Part of a small language model's weights: 443M tokens.
MLP neurons of a small language model. Each row is named by its layer, matrix (gate and up: input weights; down: output weights) and neuron, and shows model dimensions 0-191. Each number is 128 + 32 x the weight over its row's rms, rounded and kept within 0 to 255. Numbers have three digits each. A neuron's up and down rows have the sign that makes its largest values positive.
A block is one neuron, or neurons of one layer that tend to fire together. Before each block is what it responds to, as a language model described it from the Wikipedia text at the highest values.

Main verb after subject. Finite main verbs or their closing word pieces right after a sentence's subject, mostly was/is/were, also realiz-es, se-e, includ-es.
L11.gate45:099113101086151085146171114189174161120142095182110136104100148133160145119093137106103073154147152110104144139132148109149159109105126151142176158134164122133062107113162162158101066191147119077181058159086112155136058103154167136163086095157123084061102128103098168174130150180175149150166074109156101092175113146141158142090100133103104122168195113117175121098124105082081081106133184103171128110151122172162163137136102187107156121096134177164154099104140074140154118147131136179171081110143152114097178143093147096112128106149088155054153180125102143091114112135068097105
L11.up45:107079147109147126110065124113121095177156177132148112161145085163126122120168122145129119074149088165101175174080101136100084138150154162089077113124139136107066084093099137070159146098108138106118138047206124163165127159144140111109127136139130121161087106072104105103077120124156066114114129097190211137102115158156108131111161140134150154178107159108085086123146151177119136144137118129068164197158179103123119157152077142117120186131162076182123132118097166101088119167117126164085109190173167099119074140205158160152150146156146126148039135088109143094131135119130118123
L11.down45:147062149169113091100112105105061160077147112159100120187147151124142155105114136113144096083122143138105064105152138143100108147143089164141132128104134168160201100142138112130115167124121165103122102118142062084189136119142147161135148109194147123105107135074186129149169114110096074074068112175130115182158125085136178176122129149103116206104119112126201105134138127141126097117161124083141108157080148164158126140110130180141097172093106114103146136180086105110104159173102168172106099096137154110100116075062100121161089109138205139070158088198102154144162091198118146124
L11.gate52:145132127147121072077119107111157177118102096123166099143102126120152174161180141114134189147127162138100126108099092127110136194135151123077109178196153147118122128150133112155163125140106111177190137183100164139165147089119148105171124098097138081071092168147146084110156130153098084108122098142165051069151089089116120115076118204152140137121145108089121135167120126102156081149169161100163140109195178133159174194090131168170115119121065112084103116099116099089049125169183104117165162050104123108153087148134104150092114089160134089091129180096144130109138167140089125167
L11.up52:156167111043150121132153127157105187136165155104156122151133178081199167107083201156090141112152123128129087149180070114135139141086071070143163151167115145097095138150115165096121159124099137146068125148068182145079180110083051177077147123128119090122110166154113107114112147138115170151123140065109139105156131129177159118192083171143120151178156106106211168104181101095089092115093124122131189151137074130133091129148088127141127134134139168118109144155120106125187136098082161191145156134108144141101084072115092119132139113107154106103158076140180103120140098110108112108
L11.down52:078069123096089114075141158126127100092082136126112128116112109154076157160159175141131168133117165205189104088063137143053148184150153169153170123079103148134084050153185079119120142113174088119119149155119118142146093110126102166092116132175125102053052162089123153155125167119099122071111112103177135127121170086145050135136148118169159099116156095138106111125140146140155100117155122148127122096146138050160111138188135167102109137127103139114128170162128135192144172142118113153140146095181176121124079155158116134156142169143149077056137111117125082074140114177137166153
L11.gate256:125121105117173119108101131110088137100130126127164142118169125157103055159133199129121053187133191129105138117156127184131127144148129096082218094065128140117148130142100076178058136105136133125122128166178154126151163154101115128148133075107134114149099158150151142148085159124128131161153140115159183160084141105137056159122154079077143173125104116164142155134169058126102192125109153077144136172159093103172136093129082125069140125097070178105102132102140056152183171126135150069096140102128120117108123155195122123101103115169070116083153078141123119147139110171088184087
L11.up256:164131102063114124210123102094127119148137152072128117150116146113148135130106047123082138204120090163164120121149167134113163145100208143146109138087160131136176158176109108151114111096127143104094163126122150185122083112137131151147155096085136116085138116116185108150137125095107164054115129096034191179193154146119092082145171126145128080123102148117175109150117139097151116073086146135160131105079108157119146099088154119074147181130099109121201101120175109133136145133096170070102153124123161097185154086091093086149119159062129141125125158126170165115180117110164080092
L11.down256:098123144169142093109132085130149143088067105158171195085135106163126125114096153164069133124144146102134125178080065165175117117114205181134103142103081111104113119078094146163097178128100094130157145081121114155119205142125081137136155143151119126181186112130159149134139156168166160161130117126152112094078112093145136087073072121159126175109129122076125110142123108089145114130135119107164188105157067160136128104169126194155080058107145129118095133139065114120101117073187139160113119163104164102107123191130139103166152116127120097079180136130030179104118147156156153172
L11.gate344:119104137134140086144048144105165087114123146129120083130138147144159126201093129121159143113144151096102176134090138064123183180113116151171168143158171123166148125153130037119151158165105104120113131147068118161122082091082163088099177138158161157156022144190165126151152088116140109108134171103144104092139165133159195036068185136152110168126121134129143114108142153120161133108101087134154111137128137097083121184144124116141089084122111126185146087126117097120151134102109114196114101200105111148086115155082185137118104095154161077114071108152087155132113085103133135111
L11.up344:098168073101131069102128104097106118164120196082103088122118143101160108103136130089153143188150152183160072079112079086093123083106062091131171092117126070124155145178136100172098187127105159149165161090170147089200139124164126104142110160096088131074066174156146143159125138183180110171186125108088132128115158111201107108175105094105156147129129144160146133118071182113158156147092087102105102141157139174135124183106117131091089128093146166132145138141148153100155100163108160182110127141135189092114101129146156135118087132139141148105159193108111132109088115150057123077
L11.down344:091132123105146041163126107134145102150133129106128129113106105147143114148182095204169106114092128136110127137162107137167216156188154116136165151171100144076151115080151161129083130120129075078166057136097120135096101161144116114192115058180131137124125155142153156089053152099114102117153070099152141134145159163167153139101185133112150098092119121097131121092082141147150125162057142159114205156137063095148080116117135136117117204069125132154174072112180135146090136089158168140123124143156147109141134142204134132103103123102077095189126111133124095136067168112094148142

Copula after subject. Fires on "is"/"was"/"be" right after a subject, strongest in article openings like "X is a town", plus word-starts be-, gen-, cons-.
L2.gate19:092119130161164070119137137190152108117098121107088123112104101164112099097158142119102151184167069143140200156157151120093149081183125129102121123144148127105102127160154110129153140120092127090107052086127146067149111085109089119113116096108226107125189129119153106091128142138142140149109111166139151157060123139099085105157145108109139157137162129173106178162122176085050156156118132118154178131173108119109124155135197100111198159199106125103119175096136106197075061125147145138122107167138175088123146162104138162129115063122154130134167111150169105149096136134029100103
L2.up19:153094148152119136135171118185105025068128132098054141120129119195091118095137195132121083071126104142178092113162213111122102131170115114120131107159099103164157170137164074140115169088053085144161152138110097125153126126118066040107170100115136115065100106149144114163072082184104115100101102146155163137127116145077108166153126122152136121134104107160141136100149156160133162162161120114118217129138147106125126124151160164175155189130117088121175130094116131177135096119158121113160104152157139157130116186081100100141112088144157134133139110121125127177064149147057146128
L2.down19:094165113174132092149120198186061152165112151092101119151139154121112168133137117108109080056125122128108162123137116077143119102114199145112177115111151193182157114066127176116156122075067145152136118117058143106115113124128104122200161119118135098108138173125130152144112150200075136115117080046121107134115144142104096106094129114078224175126132127134161128141149113124067097103159122166142105165159110113158117117137191096102104166170126146052139073173113176105145107140174111215110106135101125094166150119132150178122117109138125157116101192100121093097130123124078111131
L2.gate62:100133063151171154122136104151157099110138118164169145131093175151137138104152122152067151113115138108100014132139185096118194089095093156159101145112092148135166192146177104083103166159091138130132142098115186106144164068179106053099130092112177123103161130174152127116159138145082177084176108135167122124141103102135157183129140124109095149030137100106187092177125130153210148112132152099131091121141148169100195148146090112069106088083168127114164114123106102132099157096155103103103121117108163125120133151133135125115063103129114118152189127166099098128080159149142102120
L2.up62:140137123116219172142093131170142069120118080200143099145112178145175172094153158123106178122119148130078095137128164060114149106074062127121113128131100166147165103144149100080127151084082129124117131125110152140135132060144155093042120093157153140163083113174140108101132104169067161065106090096156132109183056078154163182131122104164102139116130124187153161165115136168134120137130116129118122125187166137142139152197100112040112093075120148129155149105130163148146158120104123119112135167085133142084113113127100103134129106085130149154138140186094112126121153109199055153
L2.down62:091150096060098163098157074149129095122118120106107159125072084087072115119188151126114135129167172114131094154156151158165138146137112075187129115093159151107115134145170143129098113101113118147103081104126172197085157135099153140122197096165086140093138132173070214121170129125077160125078130105119098095180130128140157100129121080163124091087165106127135072170115102060139132164130163143142138080150088102186147117125126108104145100072098126164136110107179166113141211102163156142131141112122215145107141171146114119105121154088148069111156121132074123130117200184174100150
L2.gate149:106090108103196101162144132172118170102100104162112094120144127119193177151175122126133191067135146125139140130157127103086154093075148164113053109108121128116137147110090134127155118128090123117080094153142138040100149083162103075176139097160137155108108116199105107152110131108071146109059075108133126174132164145135075159162191158151080121106157078150093126180113196156096107180178176129170179115117131142201195151152099085145108112088129131107149163099160116142097156127140120127148162126144202106128168112121180107109102100138150177127142133113148094136051110133107146114
L2.up149:112098107094168133165137123143124167080103148135131108118123149123209153128202109155142163103190119111112122133189136121123151100050135183149055087096088147151150146111104112119161142159122105102075111089123126079119184079142119109139163124147138159087122094198102046149154088131082142119050056088166098189128168138113058156139153164165085132134152094155093143154149170147100095135148172179142132152120122138150165159193089075167153133077195136120155161082142156150130147104147119141121142115170158094127182117119137114106079102162132154110108130109104075131071099142117142122
L2.down149:132137096064106098127154064145128128133172163062157122129114097115144157155200096077141156129111033115127139084086093094093153136107175135151142121176097153135131154103118171151133090132137147132120150201165102119106112097137131082095152133149170149115110178136126206158101101155128166119060063114126131140085117169050117080070139114135112171135082135146134101137131168169138089137128226211181145088157183093135149106120094138111125104077131136129205115174153100124128158077092157140122140101088140127139140171110109149160121125138153104158141096120147068113074148124116173137
L2.gate324:076145113143193083139171087128163096119107134108090078183169185132126202130121127133065085109162127136094116147157168130135120162139180146117158152128172105133136151159069111102131128131136131115137089110186128134176110110160118094090100092101173138152143119102077150089106160104122122099055164122181123169066088172142199132140133200112135115205155121133115147155162188130145171030141086188095117170135148141106131141113095187132096155049092186157110155108113126153132107116125158183111158156140175087103129132175117158077119121113154102108152109153127098115149139077128140146
L2.up324:127121131112126152130162096142157149118135116156052077138188166109173169148145132133111109141135115098065097128200160098107117111172142165174126111090142131153194145111116114087149131158132122156127162098145129131126131131192099074090137098105158145173084127165122102079096166120159160099017135165150193129103169178107174142133146163125145164113149129099130143215154092147113098068118117104116139133120091087125176159127139091115091109134096138140167154156177104142142056130121131094148136139103166087070094070172138116139141201096107143096129050201168110187139119081137119126
L2.down324:057136078175105126094123173115151199151047125106131107104126116131159162144172074125130129161115144158181099165123108122107153165133130094141160133119113123111065110159101094094093122151159107162122117100178110091161151127111045148122128124195177149130064135135077147141095143086109183123127137186166157094102144153116105067162152096120179108126107092112119101133149112116148088127112132112131190197115119129172123161098103112081132142107090183138176124146131202104112060158119108130167147152143170166141160085116136136151175153108103125176179089081086104060094160162121061172

Predicate start after subject. The first token after a finished subject or clause, usually were, was, are, or a following by, in, on, or comma (e.g. "about 70 people were").
L5.gate124:153170131125092065109179173092106051105150154110110091107106128118123182151113162171196118181122146185112044119117134098062095114104114115170139146138133096138127090169129182168135084159109128113131048089096129189109197112173113159107169099089111116115130147138162153112114126183124124148162140052120140108113093123132146131097078174114191134143205100088102115145117136129157134162118167179102124154131097142178116111088096189184132172162149161134116098127115131120074116096169117142090134121098186109159115113164138145094115158181135117139144118119105113144133082048112059136
L5.up124:125126093125137173120152156063098187110107193057109173143089069116106165135135096127111149143124140099119159049147081158166150170163137104099119162104114114118166207095141114133115093171135156086122119136089132173064131059145119134128154093079078155103105101047135129117075182133134114121136189105157153137115142166167158098087138179108115170106106114157132157120121095105076105182158176142142164122163108108092077133137155151124132124219159149088155111128131151141105122137161120153084119096169088125108097076105090150132169184179114141155094181168105126124138074123137146192
L5.down124:118131134126085094138124088150147099154115111160127119145096119114144060129140094154121101148128134182152075148125088136109121157074158083073156139126170139147136126106127166101172145183133102091136087153175118128095155116126108125142156070161143122085064171130113192114119174117151148099092063118119115138163144112041139118157105075108121150161118080162085123053115112177112130093094118144157129181175105140119116122119084212170152135104149162125197117134072175124099130119176201139067147133152164127097153114088117096144162114126161157115178069142127190082103156191086204124

Line-start and compound hyphens. Hyphens opening bullet lines in infobox and list entries (after a line break), plus hyphens joining compound words, as in Marxist-Leninist, Runners-up.
L2.gate63:092121103152112163129106137050146096098091121067117109131164138133104065129102140161094154183130095170136145140210173154133127097152180139103131104051136091198110154136161153163120192116112157154094120080104037128097167125122116113197157093174171137152093158183114114145143059116127152097120116067088136133110137079084170112100119203065140140126176155127163163122128104127080138165225128164142143138146068159135131149114139136112115157102177153077149119098132141111126177079101147147119112116088153107087125149067130151126132149138100151102163121110150095126136117076109161126
L2.up63:105140131177129182121091135120228138110128128150132116164155076167097113120116187133111132106157089169124118099147114105092115139095143079103120108144171128189123095126132161123108141110098123165099149059128055137124132163148125104186061128165123177155093186120159121169119116131146133059129092139095098156168161088097147100146060178090084102133117143129175202081086095130157120168148127108097161124118147178064112159142085132118152148162108137067156165166210087082135111092151131159143111150149159157123131165083126108051111125085128190096162107099122104176075154124115128141
L2.down63:189138119130144119141156125208154105099148121129128159100128155103116128097135130152118076085087091162093128099095156112113142214121125136104183108125103080142147172160117124125110117158113105174105146166139074132097174124151124124157133120177071109153121145150079206141201104149140079091057171139077111150160098102105190141145122141153109188141127211115139154088151122094133132134089105148141138120123116130131095117088162076157135121139116112177147150181169079130174103180121186084112081143118149127117137123077160138067070146022138062080115124155070151157106135153145125115
L2.gate143:113128117136106158151103097089187121121135123126126104095121144132137135113147151144162131175214090162102120162110070121184108098094070089048131105074093133128152119172126087072109153141106192085133148143086098151145162100119094101124115079140122116132130144071082139097171082116136168135099148160162069154157129122090052134167130109186064171225134105092110109190202159137151186153186112122096143098091093110154163125142174170197151131103118136133093163159177114124157112186083108138138096169160121117094112135097152117097076108137106131156100093135140145133134122122132118174
L2.up143:118107136022128134135094126085132088144129120120141090171183115135095135126123104094127163161144127122104135177180116111154140142116060062095095070153120056142143133117174120148145140166072116146139185134179117122135073173142162073110135115100137107143137189097133136102155084122105135123157167158155115097146153145117112186161167103216132153163069130122097119144146145126143207142177184129043098140163076129173171089159128160119146094115142141155107149173135106160146106101137125110113159124150091083099147056110080101103126068176121148136106154092118086109196100132114175144
L2.down143:103168068110138180125145116059110134148146141117142135098148132153126102123152133112085179083115127122114148175073151122142134065149092115073149118093112093130041116139178128046117154119118134101090052153065107127176047169111144186077150097149090140175127120117091140162126157126148130114130101162159050125155124123151184168130112137134129099163093161122166121115143156115145156159127082124128167135069119110113083110137124127165119242158134130105137096153104145152144161172152110184133102157157103205159127149153182121130072091131119125132163125144110098081117156129055139182
L2.gate191:103124111127136110097076118211135076088088084122141163093128194153135153131096104128121133117145123111112134153156175093150127130244100130096136134120122127079127131100147163108111153124166143125112107092076102230181166133082093114104104110112149170141115124125104111165113126126150170117164128151139142121095154134174160090146160175085122102100121121114147123115159148173074118153166104113158119043077160174168102151127111094117140142095172078105087158080105085116127142165203112082137077135101111136189145156076108076180096176168106112094116138146194084071147163106103122112
L2.up191:121132138106145061116111107192130105095097089134136169065187157117141151161085123095153170131116071177091173132219148087122136086185100141136126141135165100116108123141147156075148153137159122151154136085193129150077088119117102120085111075104189160162114126122117098097049142142121186125130138132186152099074109168152171136140149170123120122073154164109129156147174173209096092202104083135131144078091118164164109176148182142100089084124148091105129128048084088110114145076153127158131123106110154131133147182105151092155112118104091125084098131133140103140145165112116130148
L2.down191:150157077146104118127157104156111113074131128122069133138148185128142154124124109129069147064142094117141232102098144173098169121125136167075154071055111160050143138130120106133142192076059124123113115167129168135126144130148128086148197127148092188141156150149071094128144171111110180127149099124122133137135178135157156073086159138109163149121170156090153170124149131141146085107095103154177129119147108110158209141132067175151177104110112100125157111140100100086100190127080146112153068130053087125148113140141114171136098155081109098118102117117141123146196156087108122133
L2.gate339:090090132124062185160162102128154082140110164126131133118074165089124117184167162128136078128113159096075128141150147107153105110139146096161183083148115121092148154127117136136091134200116145141098142063166120117193147202171139087086148103098106121134139125094134133133096093095140172104141101120149071076102133061179059109158093119180145106157172127094129158165128134149119122191156101112139121131114123151156142195171096124155108131067127074120148105129171093149167097122140122105144101096196144168139111120068120090114065108188149111082076133192118153091107125160055175124
L2.up339:101077124064106184184184024080171132099147111109194089152099140127125108161148116096134118099168158160095139134125131151168093136147090085165207077134105156117112080158087162083168169182081128156139105091108129050166112077145132135089144129143163110135112164125160133150099102124114132149182074124171081106139178101073089083130114110140115147185179121144128161151135140122141114123142129130111101159092121131142159141138178129130130163080115088162099111131196072117181150151160154163130081164155152093163131142054140061081138141098116122106123125127092137140154116133064127135
L2.down339:129176101122143158115086169149145146149154151163219162104163090084137107121129076118134118157094042157104102166096091157091087125130137063133149113053081166137137095169189097119089201178076138160083071164180129105175106175111078122143141094193116146080117135160102088176143095155069093138083155140108100135135173064136177101119118128095146140146193157110147117123143106136124134166114060176152107137108105150121086123075120119101154189091139109107144146147133133128129127150183101149144103125146134146118142132097166156173142164088093075097134140124101076152156130145157169125

Mid-name continuation pieces. Word pieces inside proper names that don't yet make a complete name, such as regnal numerals (Guy I, Miguel I), surname fragments (McLau-gh, Whe-el-er), and hyphens in compounds (Ritz-Carlton).
L11.gate139:154093090069093168109092089148128101150120118189115194146153106134108145181189088161133139077096135173115129107172104140130107183139121052128104090112114146141161172154140121110073103156080144106179137135159159129122115157127193173176076151087107107071078081141142140094064146125129112145115170145136148122125136128109078128120128126124076146149157102163129086169141133133079053156116106155184132120135160142152127116160159126171104149124105132102086108156149100147126183117123079143153127077189106134118114151147141100105169131176185155088047125123088085162108180194055068116
L11.up139:106145093131134191124190126152128155115112141095116193160163090100071128140173104058067152141106128149115075141093133093140109134124111108102093121123094138127127140116145104098055094129189111200053147116196066124173082168065116143166178092123194087102125144121148110113145121128122126127143079158101113130148170103168115151133146155122157119149136099134134125114123075155145109169141122114243131161125064171165156122114162189123137122159177128107125108114113099114157090151168052126146075178131149127081121056105154125187130113183120109103165103132114112133183126121125141163
L11.down139:165118128169133107114135091133094089166142083127145099096103124096146122130134129151124123157131091105114115170156140097103140130163147056131136078104116160120176092135127091109150134099148081155173120118161117070136137125083121142085109155185149188135136152099126146125106150182071139144090133155170149133134183161156144136131159087141120124100157177148091100117103140157089128076113075079159159108129124131128220172129095064120125183053090053114132172140124142158124195140074158117178106113102204131121115141116057145116100148090103163151109196026158133156171150110101202119
L11.gate232:125112157148154123154089120131155145074170172114088119131184099158076080123111155122123169136147139134122062172187113140102120103132062103177118144154157077205132136129144059083160146119098163127089081103169138137143172169144099101114105096125093095172124168100110103093153105119138110152037065152135153147168139133106095132120091170132120069180123143122149112167117138159094143079129157115124132125168088158172141108213111102101104205137124101141104158171138104163106167130130098173119153171099110180167063122119111138123117151117127150135041115173098068147121097197108108096
L11.up232:188090130157158157137137145096155121040149155111111081122115095146135070150130100115082147101125162155102126121145141160102097142103090093139093128146137107114146079110180167049032180151130152150186112134174128140130149134117157107142129147154151132156115080159097110073154080154103097146101133172147110171145118125115125162132113157130038153084053141185088085158135171132129138115084185124121137111127162178119126149174084101106110142152067186157082086204101095146061114149164113133077185097124110122167119093131134087145157147136138194137102147189120122133146129159167113113
L11.down232:170148101138109150154157139172172094163151123052133173122203165068125095121153131143095098189134107162114127141104070127119091094146129107096174177162131154173176127099118095145133161071125122113125102100168083156145125179091113100117186120153117137198153153116101077133041151155167113131135128082106166109123150152144142127113092144174153110104080125101160125177085121098141088153136114150134109167157103139090140118119128152135101195089149076106098118126109123179128158093087125147092201130153176116133173147087116077152102140149074115111099077091133085123135153228073126065
L11.gate280:053119095092173120143098166138100161072197070110171109119130194103171108140097157092095099158125177109117117152201119077117147151155076081078121071087220136100144108085137093088105100072160174109080169094166166145139176125117134150056108103123077121158128150146150109140112185208122096062081119129145163168146139106117119128189090139123122109118150124115101170131132122112118145136124156122143122086173128199150116133164122157151082142111126158143078162092116140092100156131134159147156152098115123161157095175110135110148147114189155107137159174175154106141100090158091122126
L11.up280:133159171168119120155133125194107172140090123102065127165184123136162141188101167098146171127038122096186147113157082181089122079119082119132120187127103149119179125110101098141062142153142135103188120127162118109180121089161127139157125148158160104168133193186099096069137154068084129120126146099185132160102090128140104126087110097101095118137157168091101143108111135136123096192143120145171103124095114162138139100085035133145108153112126160152137069116077146160208120142106120173112124089103130116112107132073112147127092186148170166082176123110068135150157150143107108114
L11.down280:106122120116140233131161159152158132106182102189145136131035109206107097114207065109168105090117145098137110146135129090174137132161053118049153172075177117126139155135128152111175115083115071137147119058153095146121132182107103158166104123142132070148148098088125110115081110116156101170168140102080146111177147103138105161158112161158061130125113110153099172160144128114123148132158135173106128123097156109121120132105081049109131110102132128131133129106130124119074163142166148097164142125175098101096119146180132170078146141117148162143101100150133134101151062202119153117
L11.gate322:076145135144122151152130189110165189110105099043090191127124079165123120102080126095117174137130134173145165138160165131136120090166123085139079140143133123138153179138075116164114130140148201167168130132115134213120105114118090124168081132121116136167123206076124124099147129085142092127075162094113172182148163149150122130117105146122151142118152093075174158081084109094132144091117180129114115166214082180143157118099119073177084147131107112087072094173116140141102120149151115165140129144131155127094067122137111157178110081178158132058120142096098093143106081095113086121
L11.up322:105147141141156117120169165112200154113131154089055126123113124156105156128095077160155140132124107168142120121206124144127140182151093120112069114152138163123094085177134156130148121096115164133137102141143085170121173103129110134170127165031054130201113128095137149133146116131116058093145156090095174175088189162162136043150100115122120122149158121115166141112065079131150196113137179093127118166201084161152165125111070130134078134118133111125106145180110135171110088171160105151190153147097101116136126118176145127104095109174139116096170096096113101124070115143067114131
L11.down322:112100138113117173116130102159186144084115118173153180133168175129110083112100114134116147197151116132173165145050154112152114198076109116116111109150144165092130150132087148117126095115091117152113139127095097147186098130142087163119159149148186119161094202201126091074110091082149054117174159075135114110202185101145112073086120115164155170118120148155130154131096067145134143123132117152094104152110072079118146144098158140092097188117161141098141077156096156154145134157151138102089118159124064147133161098098074150100173148102077166089154155130149154138104081092175157099